Part of a small language model's weights.
Architecture: LayerNorm before each block, learned positions, biases, tied embeddings.
MLP neurons of a small language model. Each row is named by its layer, matrix (up: input weights; down: output weights) and neuron, and shows model dimensions 96-223. Each number is 500 + 25 x the weight over its row's rms, rounded and kept within 0 to 999. Numbers have three digits each.
After each neuron's rows, "raises" lists the tokens whose logits its output raises most directly, leaving later layers aside; "fires on" lists the tokens most often at its 100 highest values on Wikipedia text that the model never trained on. A number after a token or word is its count.

L6.up363:490511501517485497467497519491469495470468511512467469485527493546451509517460487470543505524465490545494527476524511523499480521518491489488480461472526543538551495482532560523522483549503517500541547477516487541517468474521484518522477502480564481491487459495513462453511515557522521487516544500502516537549489517481553492491478557501492503511482490570489488517508535518555530508475
L6.down363:542515502478463508499515540495501495509487527512526472499503607498444458508498522515512535509508497520475486441530503498496495459539490472536459454503488522499481495491489479521536458504530503543472556511493475425523504484525508472478472528530516492461433513480508533471470483524508491470514556473505510506505491459525482499511513517480486495527486490508473508448509462513511488497472
raises: " morning", " day", " way", " July", " March"
fires on: " " 36, "1" 19, "2" 18, "7" 5, "8" 5

L6.up249:508482465491482487523514491483554534459468458493497457501524523507492515517509484460512508504473480557472488550495494503510534517537516500530456518480463474510518507500503501499496494477510476489507514550505456474464490512488579499516477510531506513500493517466499491486558454513475455527506534530523449486456483503492501539472524482481515481472487521492495493551486524511484471502462
L6.down249:481494496492466497476500505471518490527513500469518476518539514503470513503525491519500518479503529489515522506481506499534483516457532421484460519520462470496462524469506469496503529488530470489513493504487499493544544504483466535469491517515471499520552494502500548504504443531457483518519497514488465472478516521473565517507477529498479552486511514544518500486506533512503508512505
raises: "S", "D", "E", "W", "M"
fires on: "\n" 51, " \"" 38, " by" 4

L6.up778:511491500518492554445530460500469484482497495534543487548511501517486522498492523507499497439485483505516529503503495514505447500475501456419532526506470529509529525513495469512512498502479511484485535493491509462519479534460491489479535490488507446508532472494480488478483456559494477509515530511496500471545513495523520540532516452514525502487491485498554478503460478510499470522474
L6.down778:457501514530505537534502500520564507546473490537505487505508518472508505477495510550529506502530503501539483497508491512487504475484529415459451476483437500526492558535485501492512506528527492476464506489501533538500491443498489512507517525468493474479551498490514526470505523529485484516537479485469488486474525501519500542475502480549506550493503490491520512540486503497503503513538
raises: "Awards", "=", " by", "Population", "The"
fires on: "\n" 69, "==" 29

L6.up1865:486559508536481546499454473496511513504516484457476532513470510517557484502485502527457470474476488499500497471502534489515475513453511489520492496503485441486508471478520499495485498501492512499493522509505506527481475481512517506551474489468479532452450482554461460541499514539475507478458484531498488509486510511487518469518513439527524518474547499463501531515535514493486522546475
L6.down1865:492472483452526531507524532480511478498496518529471502534489469530449479471519498514542513476514515501498447544480531506511510488505481499494516525534519513506500512515484466517544447526495515492501518487532520486449505553503454507497507514504517515526503476535481526475511503507490502551532519501477513524494508473477462507440536492468507519510499503510444467494502483502501471518520
raises: " shortly", " after", " when", " upon", " following"
fires on: " As" 17, "," 16, " One" 6, " A" 6, " by" 5

L6.up1310:463499477481466504491495453556506517510526518495485518513536518504428501492520483514524518512494502505555533496479479493497532475483470498512522475548487515507523484498547538521500502511527492504525496440487510557519444477542491485484466500520467451495489509503469480491511522553534545526495473563496502456512506492499518493511479507514484484532489488521467494522515479513524501447522
L6.down1310:451466510465482484490479447528491485530544509484501494525504522502477453480522507503542538522477458508515509494496495489514523498523508461549493500538512499498510488495523496533493487476517478488516499455504495519511516443493439500523505461520525481478486544522493463492505495483505534540517483505528512487500485507508547528464476497505498452498488482467474478496510552498549485511550
raises: " December", " September", " April", " October", " August"
fires on: " " 46, "1" 14, " in" 11, "2" 11

L5.up1419:457529512515509519482508496490484482487511447473499441504533473499482565503506537487488469485517496543489487488544482513504487479543462441457508496525518507493488500524529512490492514516503445490545520502493475546504491546488519494512489505517481473503489496539451483514483456546456483496502533521484499470452531536506538513539547470528512471519559526472504512534469458482460499505451
L5.down1419:442487488518516515481516519483514521536507495487514546516473445507424465507467499510495520478529511539495501493480499509541507486496556438496470534505484488502496473494501501455497536500523540453466526523495500506505529506542521525537524488463502471501543535478524531444518487502478538528515545499479464494496551513512511515524517511544522529443445519539531503522538562547515492493522
raises: "New", "N", "H", "S", "An"
fires on: "'" 40, " \"" 15, "\n" 14, " De" 7, "\"" 7, " Mc" 5

L5.up655:471475550481469497483477462523503492477529469497503488493511540491535495445474510531466497482476495488473500508518481507501518494506502480525514483522530520506534526508489542500520453486512485484470490488511503487464464508485521548534535509518455486523489514513472539472532515533463483477493548502488497493468445496509527489483482470512479527529531456458506550529510506506512485501570
L5.down655:509520504513488505529516527490522479479485502530509527514475521527477541517483501510489538506493521461499451490483540524499501513498505508501489531523491459496474472518474498526507543454519528484489484475513540504512482533475513490487459528477579472497546476528509463479527442497494518504550527471506516526467492449505484504512506500495490473440488518506489463505473509462552479518489
raises: " after", " despite", " while", " because", " when"
fires on: " or" 17, " well" 12, " and" 12, " of" 11, " to" 6

L5.up2003:489530493504466467527472544567516439497487499479526517482512509532550491457497472492518491482522521481514475539498513504491490512561527533547540454489480542520501534509515476509474492523482493526467506569472485548540508559449557498526522463532508533500485522491455494478519493495532545483507470508523509485500538469499493556521506519545505507496551516533510550531520513517500512481510
L5.down2003:474508529487516489495521551547516511508491501526492487513469442520508509494514489477500507537540508530519473553494508507487482507509523508482484494497458480518505482514454485539452506505492497470464515483461509521531481528502509511521473545496523529512512529507521540469461475516467463504478499487472528520490500549538509517532552484507502487515474539489497493483468474505498516516502
raises: "-", "=", "\n", "General", " toward"
fires on: "===" 39, "\n" 38, "==" 19